Weights of a small GPT-style language model, trained from scratch on English Wikipedia: RMSNorm before each block.
MLP neurons of a small language model. Each row is named by its layer, matrix (gate and up: input weights) and neuron, and shows model dimensions 80-335. Each number is 128 + 24 x the weight over its row's rms, rounded and kept within 0 to 255. Numbers have three digits each. A neuron's up and down rows have the sign that makes its largest values positive.
Before each neuron's rows, "fires on" lists the tokens most often at its 100 highest values on Wikipedia text that the model never trained on.

fires on: "."
L5.gate1259:170140131181146082105071154144149121194141134124080120095090138120053156128133116118156078121116126146136130109099068113173100151129128107147095120124121155115145087131170159153144115138123143131154139170141142157115170182133163143170172132065112151160113115131117133156152143172141163111140146155142097064151169110144127093105160158073125087104125108131127157167144105133109121132137110149130158095136111089088160106103101111126138117125112151104134117133101134128170115105156126129125114086139130131127139112109094140118095129162104116133147130165097131111160126143140145127194162135108123079128101115160126130109124107145155136104082098112122149154115100127098142135105133165159128140138140147134074152142123133182105133142114119065157065120137147124148105138081090
L5.up1259:120164064116145125150166103167140128098146100152135131153107117116140134125123105100086153093106115140153115103142158111157160112131109133142156114110104114076090114097116147103123093106118129133149146118174160159152127153139145085111112097095145134144079173112144118120157109127159132127105178110148113140131142168136126160090161141165114166120131109137145158130148111109114165148130130108136140141156095168146132082069108089110123115135121101127068142119093110120124087138124148139118116107094144179106123125115167140123136112103145095109107102150156114095098104154092072148110099177151115155128105146099106136092132114163170141113112128123125133108139105130070138139157138095117160137142153097127119119121104137139129155081112123134157127125114128117103072178128107

fires on: ".", ")."
L4.gate436:115151109077084132143084158101144149154148119066157144071134159150110136106149147130172109085128150143167142135104122108152104183106142134106133139164189108107125130145137131106122150128142111135123096127139131112101108138125136126152157123121141158158109136128171147083164103090160133103092101140176129122141101123141126117130192090098124130107149137123159142126096098132125140107122115149153115127113155107135160098109125126122157121101165168094131155101112105140076141174169139152151110093116158150147137124129140146117150143139142143077131119129070128159115117111143156138116131145150146125118126072145110172094122124128144054097102106139139116153195123137139140098131133156119131162101137127150108123159132131121121111122089150146159142127171131129184149135115120
L4.up436:130144134127128106102100154098127129160095165144115111116130146142101150186107161130151080138116126135112129116120114118141125150098082114128114123138142138141107103139092108150124146141176129099133137119158126103170118122137129130124202169168189143113128165131107119162148139139173118138120132099156139160149096145137127115166134141168100126108103134145113168149134166149069147115128108142108112094142135107150139112172125112179154102096119121144081127160155122125115126134130116119160101137142106115088158116110104115130134138141119125127110098108119184150152124131132172152132087100097129122153165105108107137094117128074109143109086125091122106145131116104146125090159118135131103108065124165116081122116142118134117128151093114139158078143127112109130132119138120

fires on: ".", "ade", ":", "al"
L4.gate894:163192091155139055126088097152154154109107145151127138150122160165157156094154153134122100126147115126186129114146129121137112092124136169149108147110134114128134143084171096158141112131084107129162161149167146116092162152150142137125088142103094126121171122121113070145120128151157126167112129129131145113144160127124185150147132151127124126169165097149166148106114165117129131108123130101089115105119107141104106157144108117182131122140087117117095166202100130126087106127151123123100168152111116130127094161143132121128152178143116111134149117100094115120069089108184153103147148142169133082131119112120160116117138110148136127132103132137134162153128099153099154136108138135127125116117118133124154153138163149153135142132136109088141153153108095171109123112103122
L4.up894:113118111066128167167165143111149144113115133117123094098168146109079129164122149121127109092130146134152104137141106129150149160149136131121141152135112177134138094127135101148088102156131135151106130117088117145128124094100197125141152100131117146143071112138159124118130146133128100069147133082157121176136102146140150119120102142152165110088140137111154110114128126110149143087123167131130095148140156104104145135145090207118135108119142105116105140074131121095121136169149109139119128123144113162098149095134130157097143122167125128146108130127165134122117097130098114126123085140146133107148124089115135136117102093143151118140091138133094135096159094118157146145154123131095144117096131142119113151164114115131113121095140096116122119171121090128095144109141115

fires on: ".", "\n"
L9.gate1252:097184121165140109122161129130130112157101104131129097096136162135105110136157132070134187123119136125130141110125160150147152166119113107114156114191182163117148104141120140152127138079099118121134117113146152143107132143129136143120114101125151171140148114106098109086104101137105130137077116096120136142121121101150144102150159095133127117175120122102128144130141130131134125088090122124099119124131118132071142117116144133125119106103154113120101110128142081111155155115147141147125099128158195129163142171099140159133145114134119173098158137141141138131130070117085194121112118146139139142121113082176117125136123167085123157111115094121148083139139158115143105168118122179152115113142111116127176157095130137122119118137087144127135128166082129114146147122126120
L9.up1252:131171100139142141137102131104119103115141116125118152087141154133133117131183159102135150099140169112127160174096144158154133148098114080109144124152131137136162161118165135168144151112115120109114139119111112096101123134120130170142137107153157142145169106139151109073131150131086102138164103125108145121137077115101142116124137119086139095134160166129096174160134130096121104118138117115111136171141125139120147072118104106092120077116128160101143109074133089126135162113136163140142136121121136115125135136082088145141119131154136148113178077169115122150115104143136144095128132097148095092118131120151105140112146116070123088099164129098164080135127157142120150140126103148130129128146179132101138118114152075137074137162116147131147134136109120122082102120132091

fires on: ";", " Formats", "ues"
L2.gate607:173134125109142133115137170091142136081131123110083115145119121117143125142120120117153150133114154138143143155124163105125106162125088129119109139105135127121122098165128174135167112117103135121169155130173144125150114108171140116159140158145129163069092144136085106076140086137105163089120125194158169138155180102123105164111179144107135104129131110145153093147078138142115132132115132134098120138147122087123133146091145155135095114135112118146075116120118123128160108173118112135134051103090111141110094142110099130119127084119089131118110138139146110176139154182144122166126115162115123114116147148107123105155142154135100116165105127096165132082100116130093153088131101115131143115172149097093128170158113156163123155161161157121139123104175126142085125119141130
L2.up607:142113152188133161135131163118154169124104105116107118115178172106177134119095133073152154153126134115166129147087150153130119167104119123126135137151072116123083126130106171148123139108135142140185129170148107097107161096145139122152110104140125148119115149147111145110139147155145125092124170178116117152163158132120145191192111137138142126140124116156137128118096093151137114111179142133123107102100158145139138143138116153133128152126077160101096109130100141127148069145066120133127113137108114168106095117105149107154160136130092121094119148106113116144110115115142114128129110161167121130097136160125120123167153143108125173110167115112144132143131123118130135161151176124105148113136158101133156138108147131149143099127187127099138094108128092131108148130137088

fires on: "\n", "==", " \"", "==="
L9.gate143:102124067110159083101147149101098076153150138141135095132125166157102110139163122108122116129122072097191155099123099154144109123115150105109168166126140137077122106130096126141072116089101120094146131157091089157147129167155104124106152135128143156161181132144124129097110115117146139112121153102105126125105114200137158113096140120098174105118168081069145152171148165106096128099093148152158128142092136121123128087141133141122141110113134132123125138143090128104127138157189177133062145143158157126116128107104111105127166151165101121149151126130156153113139107109127130133173164125156179116141115089111130163121125106141114140097135146118105138123139136161121084140108122131108130094119130112162174127141122115110112091114117110132139126147139072107125132110125136
L9.up143:124132116159125139124115107102109083126106092111162123134115136131161092119132149105135109143164149153123201135129129127135118187151116105127131129149143142154140149179121118121117139138108122101115144172130122083136134136131132170124169121120106135138178138096133110145137102191160134164117152100151172175151124136096124139123137162109117106186105088143101174134131151105098133099160131121112161134113140107143106114138145136128165148120144137121155156114193149109111154145116137138138121127180131110143148174103110124119115133121112128103100099142121088192160116123114138136135155071122167092088108142155103118149151142116089150138105125159102116110062172120181117128147111119133152123145115119155186119107151122128124104148148144143173110111166121115164090135137121

fires on: ",", "and"
L9.gate964:154107128146132148138133093113112116128151130144154113132165175110137143114134109139132087097132121131129118123121101114132134135102140113182129111163134148123128199109116099138125122128142112161130127157098084110108118099147173124167153119073087142126110137113166145101141133143156140124117138094131143123146154146130134117111117161124136098166152101121133128152143097152113149142146099155080162153129106131077130140171113157140150164137115158132162107095189132089150124141105143142113133121153138116171106078114128113117095105139132161111129161102146126142139146115138143133054103132140128104154126153122178135122104132147143145120139091131116095141155081123115105102140126087147135113163091127137097123094132169143102140087108154135167149141147119123108138110088152
L9.up964:139098140110061125104137095105106092141133153109073134128103139121110134090130101157195155131177132127128132137121137087145127105177070164105094104084139109152179117103105131130144149132133153129205111112123121149118103104172162152115103126119171112179093165139131154121156140155109166108104090119170131105112126136117134148150128103166098162143142162095160133091142140144113135106119141144129120137113184140134127149098109126129139069144108117113099134131146139126099136125148150132164123152141104156146113108165123142126134114149111153105120114134129122145149101152127144128134134109103145133122143123177129122141132100131120063140126140117141139133083140117091127099100123125116097139140146087049134160112107125136161085133123152102149146130163121116134116115089131

fires on: " of", " than", " or", " ===", " |", ","
L9.gate1036:118112147181133113123167106126161112183168152130096147152150147136116109109130180121182105136133120183078120122119178084125164096129152138152145127124119155075137182117091144145144091142128127124121108147112065094167141134170135109112101154122135142165131095118142097135127147195126178082076086098090138115121104125149109085146093124119136111118140129115121138115099170101105126123137132131129170173082095125159141115151149140093123094144112141122171124125138093094182144076138126130130136132096137127151149142154106140114117115117138102083091130133130118090135135136095110149143147140126159121108137133132125117137067139094111138141094097139111138129131129119124158100157084106104186120132164121117146132115110161148124162096110116145185131099117128109133122117130155
L9.up1036:128113139098157175120131119111101076143108118154132123133101122119116131121108117125117088116111116136127130164110175153155164102143124119119119123131190106126163145105160154159132125142135096139151155131170116136109141071104110153178149143122154120128131142132142159157129141146099119157122122125129189159096110120134112134093119076120119133151163098076169135148110131138153147114127117138143128116096139139130140152163150127160139077137131119116120127079112127133147133132158118142135124106112120124189104118149112166146117081117114105123097110116131102097127077111136187155111140096090178090133144133134077127113159144138148146108115098141148141118117134123140134111133124091122126134164104191074137120117135173091136138161122119148147126129115170107124145118119164

fires on: " Army", " against", " cavalry", " Infantry", " Military"
L2.gate927:148178124157151096157116160127090139123155102109138133119130135133096132125077103106117159107135133131179152139149156155175139136169169129142110088121090166101162149147100122136124151111132150136172133149114115140142164120167106089135101152143154116164112069136111168183138122109139100111105109108139143133138137111144149146114109141138095166137123106104067108136169100165148136151136147147165112126141129088187145104135149081150141118121112130111140116114096119102130091136170066133126141108135142173115116121102113136123132111121128135133100092154125122173090128079143134109116135093121118138082101203096156164116159127126116156136132112145110111180118142137112133128156121116109157140095156130148145126124076125097100106166131153120150104126085192146130092110119170
L2.up927:095128135119146159156132083123122159130132126152157142102093082104128123116093158148103140166120156119163127152151153146135093127141096089162114141112135090140085111119150182071183143154140114095119098181129148106116151110127136162162161132117098158124110120091126147077146133148176160109116113098117135128158119173138140145174176136083147135111125114145156167124126098080085153162152147094144139141114143167132131121132122106103141134092141127155146108157118135121138128095085147107089136074122120145130111097155117164087088116129110114176117170131109117090124147166118127171153109167109137149120098125116166149103126138171123124088183115110139109119090112106096098102137128132138120135137134114138083125141135090120120128100110119169104120120157150115118148123163078

fires on: ".", ".\"", " with", "\"", ",", "\"."
L9.gate725:147156156138172115125075122110130130156104194156102153131123159113131114115167117100073152120113160158105140163132117145102141135105136079119127131114132125135115156169112153154120152168117113157131109125126115093096144127123160167170143111136125134146140134147154130114122135135130144130145124147119148116121092146109108102116145090097123100088207125090118136188136176115114136121141157117082139113099117098119172083127179142161112123094119116108143118124160146142128116131137157129166098129157074125110144170134112129137167141074151123117134122097136121149107115118142132141165084157118121091102126089174096143143090126141150100090102117126127121147144147162135187126163123126090134149130115127110120084135144164143107099124142134130145163129122138131156128134092137
L9.up725:118154123132121140121132121131093124109131072098133119087154149080128105124108166120135148160164116159169152135151145113099141138143087145149151157154160135165105105161178140141138084124125177106112141169141073103100130123149153129108071110084121133132122144120124092115124086149118117178173108125156152153152131105136158115090170117144131095112143119092130122118131136123134090090117072108139129114122147083112127152141161132131162120119146124119124142098131061145192123091111142108111115089146153102093101146144148126119138129119100125113182100172146142142086137109126165127130114163086160123124126133114107154148149123050139174115119120143143105166105153145109117077123099118165087126183146120130164153106135138134129126130088159116131119100115174145147115134161146

fires on: ".", ")", " |", " 86"
L9.gate524:109121135140127070141131134161157135175136115091087129152150115121121146135121124110121128144134145153110081107093148113110171185130124106080137145088182127063119133116131123143126094104105114098116135114122099116117130117137124135115142150144130160168092132144147122144146110137078126142090152094112175155110130144088122111157161142138130151109099129127137100142140141097128123072114106108156142121135143104098106173118147097166110132096082131150115151144133120154115113178142121113129110121139106145124116125158120160123158115118086116145133166122168142070157123129104112173126157123083094133124146108167113152102116106140150149145179134114129158103113134105107113121139156148160156141126117129105146117120089099138140159155173137141137151088096121140152122146119164
L9.up524:123117141148118098074128128151140143107136161150127127114080107116122111166134134125053135140103123139102114099115118102105133147134110133114129170118106128156110134158118131119073144115137112151108135128108101144116125107145092124122110128183095145213160114141134161119099105169126118127115165145146166150114143154173156123147176141097141125109142065094145095117133163130140065119139161101122086144116119158162097122127110170097133128146124120085113142122131116124106135155110151127067195148119179102118120102153091134124124157110128076085150151154080121131088070138101123139113109151151138149107153152139101096157116154132163150118173102120113160148110120126138112161167132133147085112120124128139125176127119123123113114136145106112141131067148110098145114114144115

fires on: " /", "–", " |", ";", "\n", "-"
L9.gate244:130117105135113122097109181142133103159112167133132145154143149154131134171122124127131105096112115139153142106091173110121155158101093143092125115115157119153126115161157095096097151173136135151156150104108079110110131142154124106116138153136136160130147130097146079094104131121136125118116126146109106124089119122150095090118127157074111093171131129132160151080082175135126121059104151158163116134159136094120132093114121111141137096130136132118173133151106083143093139113126088153101123113135166175122136122113121103142117091157071140105113083138106104141159141132112139085119133132126110119140117151132106135104078095133138186158146111121096101154100144127157101153122132112112132146126128154136156138154142122155092116137144125097170115122084097168096170092118138
L9.up244:138145116142152149116146140123119140142128135122105151124139075147119147121122145140099131105139165125166070135090189118093147149119094159145107075160163104131142127100137144146090130136132106123165110110130094140100142133139120094145174126132112135111148135115092083083137121115145128122109173128111112149103130132162098124171128132123125145133119103129107158098075160095097116118155140151131117144120104127104163191150134075128154105131140125127154129119077149105133162175148120121143122094163145113124099143138110148156117105137134157132113083152142103136112180130104152103154135109140110129139111124170112137074081140155114128166133098153116106139128116135131155105122142121108158120127147144156110181118135148122131163167100110096133126141102149117130157130111134

fires on: "==", " =="
L4.gate1240:093152099113156082103144125153121110176149163145105134123129102101130137136108117132167168157121102108138126142116126134179103090163100113155137175139128131135116165122142149159121150160123155097181173184133110168138135129130125075095153083140107133107180092132119102111142105144138142122127172128110119145148125098146119126112134147119096123103143146115146140097158135119143146139116089167142149149145123167128124148100084162161127142171138133153155149161152107179152107132128133142059124086116131143084159143100146111131121121112120089150136107146133130127118124115117166130142167147143086162143182073124145160094125112123089159122143097103115132099134123125125114129138142118096118142115129131125136135142103183162129121117099128139115124129122119139097086133137083
L4.up1240:156122160125117096122156124116173158145156108099145137094116119106151169168124130139100177120134137118133100167112118153116106116121182163126135133106119119128089129142111157109118104151127125119143143191104103154116101138097116150112099136150118126131119082138167114100081110156081109134187108110118122139137147125130105129136109124116069152138121112120109141129145107105120070149148112125145138120081132146101172147143105159109151151115155134076131123147153143117153128136079191122102184117119126105139120156159116143108136114103126146114126128124132105152114176075145078157146138132174111104135104078115119151107122123130128171095187114145122140130165137161162148139147102107154149105159163139080161120136126130110167125132181144112163119172103078172108144097139120

fires on: ".", ")."
L9.gate913:091109123158157133079149093131144104127138139160111116114167133144134119103173123118163145094127134125118093130122163156139114142134154092145181117115117123115115089118143146121144096187102125152107110145103153132163148139084150129101173120119099210135148116133110066087106105152137142117139111108114137139106135136110156131131148141121112108112139166100142128135110156105119137125101126133136119135168114102105127145143147080095093096127126132102165139128131078154119119119109149126145147103155174173133147132109083161131156120149147117127148173174132144096164159147077132154160162153132085135075150094154145118122111136112100157122106139108098153139126144141117125145116119166136123108105156132157144101162075122166070139109144110122156135107091116150153092148127152
L9.up913:157151164117118080042115132135081096135113113149099080079146162091171116136137136131116108122120100139148107105141137122137128137088118118085126097125126134104171130133127140132132124102123121112130153112107128083108121092117175136124127119165134125190163111109148125119129143090139184084140108099113147130120113081149126137095128113153054132122154124118119139140096128137159083088118105110091126119134124100123140118147124178131135119100163135146169118078123123143129134085121167134121148150127138091158133139113071146131107077152111132141164149120104156135102083119115159130124123125128100179166127155127129134172085145163154083093093130121119105125147119093101188092108160123116137121151125134106116136129163141117112168148114113139134072101100134100143143096188110

fires on: " |", " and"
L9.gate1474:175105148171172110132108132117149187133066178115146140080128100134115135123135096123145136125123159154124110157126151140133138171177101153119133112157141126130172147118140176134103124157093134124131095105150086118131131160108158162173134149113128132118136155148126134155099098125128133141141111117126113116151098130143125153116144054105161142120102102105124092124108105149129096144136128139118118130161119082130147121127135134154161088120141129115135163130132114132136099120097128118129098130118116111112133099130106069110100127091121133155140146145108150168140157089142128095129086135116121141114144163107121114165107091125158095135101106156142175127133122093121133135129104123103129133163150107160149131135127141162099170148135078136144124153130169125083107112112188
L9.up1474:134165128107121085130187066173150134142126122133122129117102141125114126155172102074131071134132096106132150125104131131086121116185082165164123138136156124129140103130113145107125108146084148132074151122157113151110163134105144152141126129120107191183121125140077129129081141122106139153119161112132114090133119076127114102134098093098128120113125076152125150141144128098104101138148077106133092087132130135116139163134077135112155124119111099125111128169111123113138113140118107092095115150106150142132094129090126087131102088130186172112145127189109093130131110138104134140134144149122147140118157118145139127133135091130113191115150091153142147176121161139142143119120132135150102165100105116170161156151145129172118141135134129096109158134123120176115091104145137

fires on: ".", " game", " Fort", ")."
L5.gate968:178120135148149138104169115131127106157107146122135102108131162106103061161126108148135090124122099098069107126147127160083146126117137114148116145116175134124176094138146147153124176163145114131145119096140158148150139133165118106147150138121143177120131106121074109133183141125100140099080125144156138174083108094116098101137140089109126095167151146106175118087112165130103130126101102116136076150162102078076146135135156151142171137152141121141119126095138117157167152120113149106125083093163176160086127127115120111170161111113131125090107122144124118115101147094075150127170118130109114111111144124162099103093097115150098105119145107113113127137111153086117161130092149132086067118117057152153101143113087117143115114091075110117123113115155171144151077162139081
L5.up968:129166116094118140103144115114144139148107140129101080056100115098106093177114115118113090095130134084082125174113097135083121130105142150133153105123175137133124092166138148132130115171146111150148157105112162095153178117104105136152120111107165109136135145124110161124138121145113082111122108125134156110099060081116112095138124109125106082121116151113125147120096123094155104081141109147157116192161140102109173123139139136115129099112150159110132131110120091145162150114114164138157112087146134112096134129090136133116125148135145120077114115158130143159094137128114140117117108136097104110078137113168142113121137098129095118126146144090118132128157162097132145088091134121099107155103128142172144178110114103143125093109098117137145134178174128142106081153156090

fires on: " Party", " of", "os", "K", ".", "0"
L9.gate948:184184128115125100137127161179089156125082126120120114139142141193118141140127106118175168124090090154119149123115138130156138139118140135116121147135200091120103122090136128167124123160139109127098133114140136153126140164102108162155145135117142190105120143162110151120160085129185129121115142125155148114105155159122128113155149114155107099140137156130105148116130131136168189140154149098150123139106158156202110154095121089145139148129113138105130141104100128143116131145100132145131129149119145155133107155149143129159104130128118146098093157104155157111149135140102138107128143154143135138155097108118134136114086124118163126100127115136055101153159143163149134173071103150145114162137158151129112120133133143137114104136127139077127106092148100146171112148106130
L9.up948:094133112156109115121099156122117118099119099137136077133153148107102115105104107158160124117106072143194124139108132121128127120149118158095159143133106139111173136136092125155121120112179119098127118098156109141132149169117183160173151120147139135129122152137170163086163106081161119122176142134150182111112099144104134137147187134131116120172096125123112145091146126126155135142134112109118158176125115160131119154185132120131187157154152140125135137105137148172098099140078166153107106114135107179135132149133104113125146123133127148174146143109099110148113085154087140121130097111115105129152139156142162109146122115144125128104161112152105136128143135154135154112110121155095122123164122128170106128144127109171135089147103122121115138121129115145123096166118116

fires on: ").", "\".", "."
L5.gate595:159126140098142137063064118112134102147114155135133129090127171135091133150136112103176146148099088125137107111103136146129120107140109090102141110123165128123115117107127089171110153152132141119153107112143083114144124128125146129160130144199159129159175130143113119070126108133092092107089142106173135082110119097164151106190119087120085092133148139106098138149083145123109144094122138128124137117123170104128130162101145108134179139151137121118159086128135141131122157138139124172138112140144162104116159166077101125121128137152137109110140140128126117102099111092115132140134124120112114091114116088137123146151110103100147066078093136126107106176177114105177119126137106147135115143118108091131152138151119103138085119138130135092137083129133145116119125125168090
L5.up595:114172149125166095110136144158116105116133117145146157100135161129116103153120134097126123101067126156114129131155162165125124091137157132104150130164137143127135121139136143137114144200116148122142136082154071116101142098114154144131179119157101152150165141179109127117129116120128165085081109156176091146138109089102104120117155156129152108154170129152141117136145168119093103139154155147096132127128194125083117163122160152123176130074098151117141126133103141139137089167094178137114083116130115132143117121153136135111168143115141133120109113143081149122114130114118156116156119094149129112130145110091091128166122104092113113131124111140154138137098152135124131115078110115132103087117161122135126128139121143161106135134117090114151077129128143144149110128129133

fires on: "==", "==="
L5.gate1179:112117143118090079162160140094120127162143162151098101092142081141135123144175160118112084131147148115117148122153118181160113128144082089118096154155139114133127122116128155127113118122127126110172167151119099151097135143173151099135151142158153178164135151130116091143144144114152119119097114121148152150147130154164092098144126115099140093163133164076115139142128134111101111114144149127136129107103165111142162175099114140160132120142140117141080169192141101120109110150116125133110133116152150117120122136088145136126109123129144158128124091151105122092117105130129096148144177131120148128107159123148122160105123099108129127145115150102103158141141105122140132091102154143127121129123122139110149150121119130163110143109075152093152128185120113130146120124119144
L5.up1179:137120116157133102089143101165134114150130102058153092104088135129134121143164166125147133109107134129134168108146161135150118106127137072066110136123077166118127159132120121143112094134121155114131157178151108129088125175139149141130184104150081158166133125139162149086091126126140152100139097126088162135109123106119126119126148098128106091145169145108133164173091104075114096152135119157078141142094188127126132121132130163083154162098161130126128096138132123096132115119126104100108112149112118107127083116148114118155158110122108082150112108147153144103140147075128144109132120156119141124128124088111115132107132179095114144163116131104167143142151160123162144101143163158111097095203137126133150128118132143114139161083168136121113096104162104133115071126153157

fires on: ".", " York", "ford", " Football"
L5.gate1232:124095094161132122102096136163132202162133123128093191147100124090119169172127152121113139124142122123133131130152103100128074149116150153122125104069134154134074141156110132116137125141139171145132163118109159135097154095096152124130133106136131132095121131109107094153121118118130136091151087087128136160128184149110136115153134115141115118112134104135134107164165107123111129111069110131143119145131128132082108169128124134121183158141174140110134090137121084113160142161114176167144145097155139121087150111162090133096132143110148118160133163109131127100122094132099128152122154157145128112123140109150141098129156123123146121152119122109119134120118153132123121141173135115105142124105106169151137098133102140166122140106134125090137110061171137127116133141137100
L5.up1232:143113114141118100147147090104119152152169149140148170142134116112096145149141126101092157137116158126158144095147112183150076139167139149105143125102165131125077150120128144086129119118089107148130150161122115139096129125127109124131124115077127102123128175111140134108134143154104136123085091138120120143084136135138120154118087122120116165169152113134150122149111159137139173148127129133129152161135106085104121102121129101106121101099115148113107156133084126142102122114105091169177148082095098129160134154124103138091150158109183121166111146123170109135141115112121157079159087199088157100125113122151135151089104114115170108133138149076113114147127132081143116165119131121093173139085095193116158094164117146149107113154102133140135077146112112140116110146091121

fires on: " Army", " military", " cavalry", " Military", " Fighter", " Front"
L2.gate1319:119163054156111076166104124132107128121128099127113138126106141171087141147084136109121156116156112094123140139172145143131117120137074110155135122104140155079145080124095128146162112096153152118139122141144113107100122136137130106127133103143128115121152084149105135114164090144129136094124082141119148135142119166153133157138137104155141109140147134100103114138150102105130128115127149156144133128137187103118152157169129163105102133121146094165138133112118107114157098102090157101110150121178148126098151089165145129140130088131145121120092139122138133114135163137107149144153114082134142116110137161111128140152159109080114129147138085156128127133123084141116121143150142096143098144180110107150117106138122113121082150096141144166129117138126137113159139059123164
L2.up1319:102130131119174096167098120178105195140120146151102151121135147137157101109130119151151154132162137106194134130159171160129097082139119073150121052154107163169101078093118125108162140109126141141139119129113127187118106126112147132095138113113097134173137105104112153096145070126145142116103142138109148143148149148153152130136074083140119106138111152078139088143136074106126107118084118139092075178154155133079143136160107096120138158134151118118145129113132134129179152090166119140107174110141116127145084123129124126133118080094090175160140115131132152122142133164097123127104161160145161129089155126078142168116108097123133164165139113125111110106121080110091091133154125138133122148114103133127120093141120118118118141129117115114125080149079133103149129159123128

fires on: " |", ";", ":"
L9.gate78:134149155105114132057132128157125106137126139146109074167121100126113151137153114133139101099125150164121110165154106166162162143122120161125168111120136141138118118101156144153105119109111127150116088142167130116130129176131141121118118159130126203124128147114083098109125069117155151098123150075150174112122176059100135114088139144120141127137090133152143134141104139142124117110115144082125118088142076125111086116137107154129130121151143124141136167109123122087140113106138100132138126123101102171088180149142093127144129100103112083129115099103185111138165135119121146121163087152117121160112169161123094116105115168141170133160127136115147183098165176157121155094163158141141136099133116143109135163138146107101128146108154116107129096110156106123116132136091140
L9.up78:129145118107141112138144146108115137073097104109136137143133148135146106159110144134100118112131139136123131115096082119154153121165164138155124140154126138163064125105122128163145126118177116173109148173135119107118124144129109148151115163132173155104099128128110128072117142129163155155144128055153162123103137132160103182109133154104167144115109171123124145171133108138133128098147102084121124123129095157123157145164088107092122118124098122103137139119151124098170108103116123133164120132119144135095115135115105140172130156116096096130157155123153135111112127103130139114105138112150170142081164119131097151129109139169162160133146159124115133105155145162167113112166151091134162128128148131124140095109130117161127159117154109117121107139160095138095085138129106

fires on: " |", ";", "k"
L9.gate340:137159119151148158162125124095168135153111128081117170115131136151120087134131130134113148098106146137092158144118116134151141128076100142154144147170125112151142122138104158109132108150125144125127093111152127101125130173097136105103086126097133127142149095155110168133105084130084106099167144118134116149117087105127146162081131167127144067148152086124128096111094156102137145144095115144139149100204113106123106144149130137172121148152103135142123120112150139127096120155091175143118166136122110149096164163169104110140118103124188128155134093118129161157085129095139098094166129141169090148128121108126103104108129125108125128128091129109135088164111103137167117133146094113118157126113109094094163115145139120153131150138160124137156149118137162133104159122141170
L9.up340:141132107111127104137131146118136173105113121141150146101153136119139146114123135115100119157129149127155136147139175096113131095121123146094144103151144097126140089117133110127139092134141147128107119148187100109133118165083173135161126137095116145092128080165153123101147097110115129116126113108162174118110129131138141126134109091143127165142118092177089156113084134097125104122195103059190134070151142123152120107133115122186143112136113116100130155144109120130119147125126125114126105076093139159113063145130107118088135108121158156117109111168111100132087145128075177123169077125103126107133171132137158141096117115136122149182125106129148130152136143149118141157092145105151137168088179124146123128150144128141145124086176125101150113133123133123145118133108119

fires on: "\".", ".\""
L2.gate1386:167151112149136110135108127065159102132119097121136117093130168120140163096147082120155140135117156148095145172102120134091114138123089118112131085162135159166073105149103130142117161141149111165186123166155144133127137096098152183120121134164135128136143084134131146139139128154108137092141118114110158123146129125120138131156118152120127106085140135125116149143194112087118130140105132102105122120131159143136144123111152140089142073173118146133132117111132113126124115164141117129166154082141139118123115128129084103125128118095096115126119121171134195127122098101131133095140116123169106106099129123131122145101114156080140151116134105114176152108106139143158089106152108151091126143113131089145167147109101157116130125127137135198149123122110097103051085102128131
L2.up1386:184134145131129138126169064103108117108169101109124131063145147099141073145147157129137106123116121092134112101149139118106116093102120159116133115126171151118122092144176156172122150130140097119105121090139139090109130156138142111104105140091145182181126141159145110107147141122119135100089159131141172168137145118136099122084122168112175074166120146108112147147149094107094141108154100184154074143137116079127150138133102133137101125081083133130137158101135144152175119112092168101102108116164140114087143110112138119112113112126115147110121112118111104102139109109134116119124074120117105162099120132108110137117140088115099161141086124146158093174116126167131112116109148134144118133132099124132103144137110128141134104078143136117135134140134145129134101149131156

fires on: "s", " Votes", "f", "ro", "in"
L5.gate1302:172086177084143155163119126142112140109133134125115115141127107148132130124122105091125162081150110110123103175162099130104095107123120140121138121106150135120112085114121119153107115124143120119153119136177152100115173147169144114139142155118132178109096117073097115154134142120142124082088133139167117155132139160121134116160181085150097149134104200129158110135133137138136187123142137163126110111123157132120158107136142149119174164119125124152132123135133124111156117114089126100132081117142139149098110127105087155127121093160090108120163161142157151163126073108108101128136128145131074124138105115151126121138120141115089153147140141106147102141100145141050137105142139097142130075149115137116131132120084112094116128107140137163151160142102092150124135120116159
L5.up1302:142063130102148183126089130141094106122101133115170117143111124120136104132103157124121155098191131123108116167163123111147092139168102110104132138123095080121127123155115113159124132106151099097137087127139145144122142110136102112173150164134138119100142116119145153113140144179117139119167121127153133115160108154131130090120121118124126175133171110117136130152132135160167183139114119164095107130092154117149164097167112082114122141077147121107116143112111116123164130117076110120139073129089109153123122144134152171120099115115125161134135136128156137184114116116174115134094127110115079116165075146118111113119135134134125136125160146161110097119129133115076125110118141105164182123167158100107151111113085103081143149156124123127164112153120101123140105121099122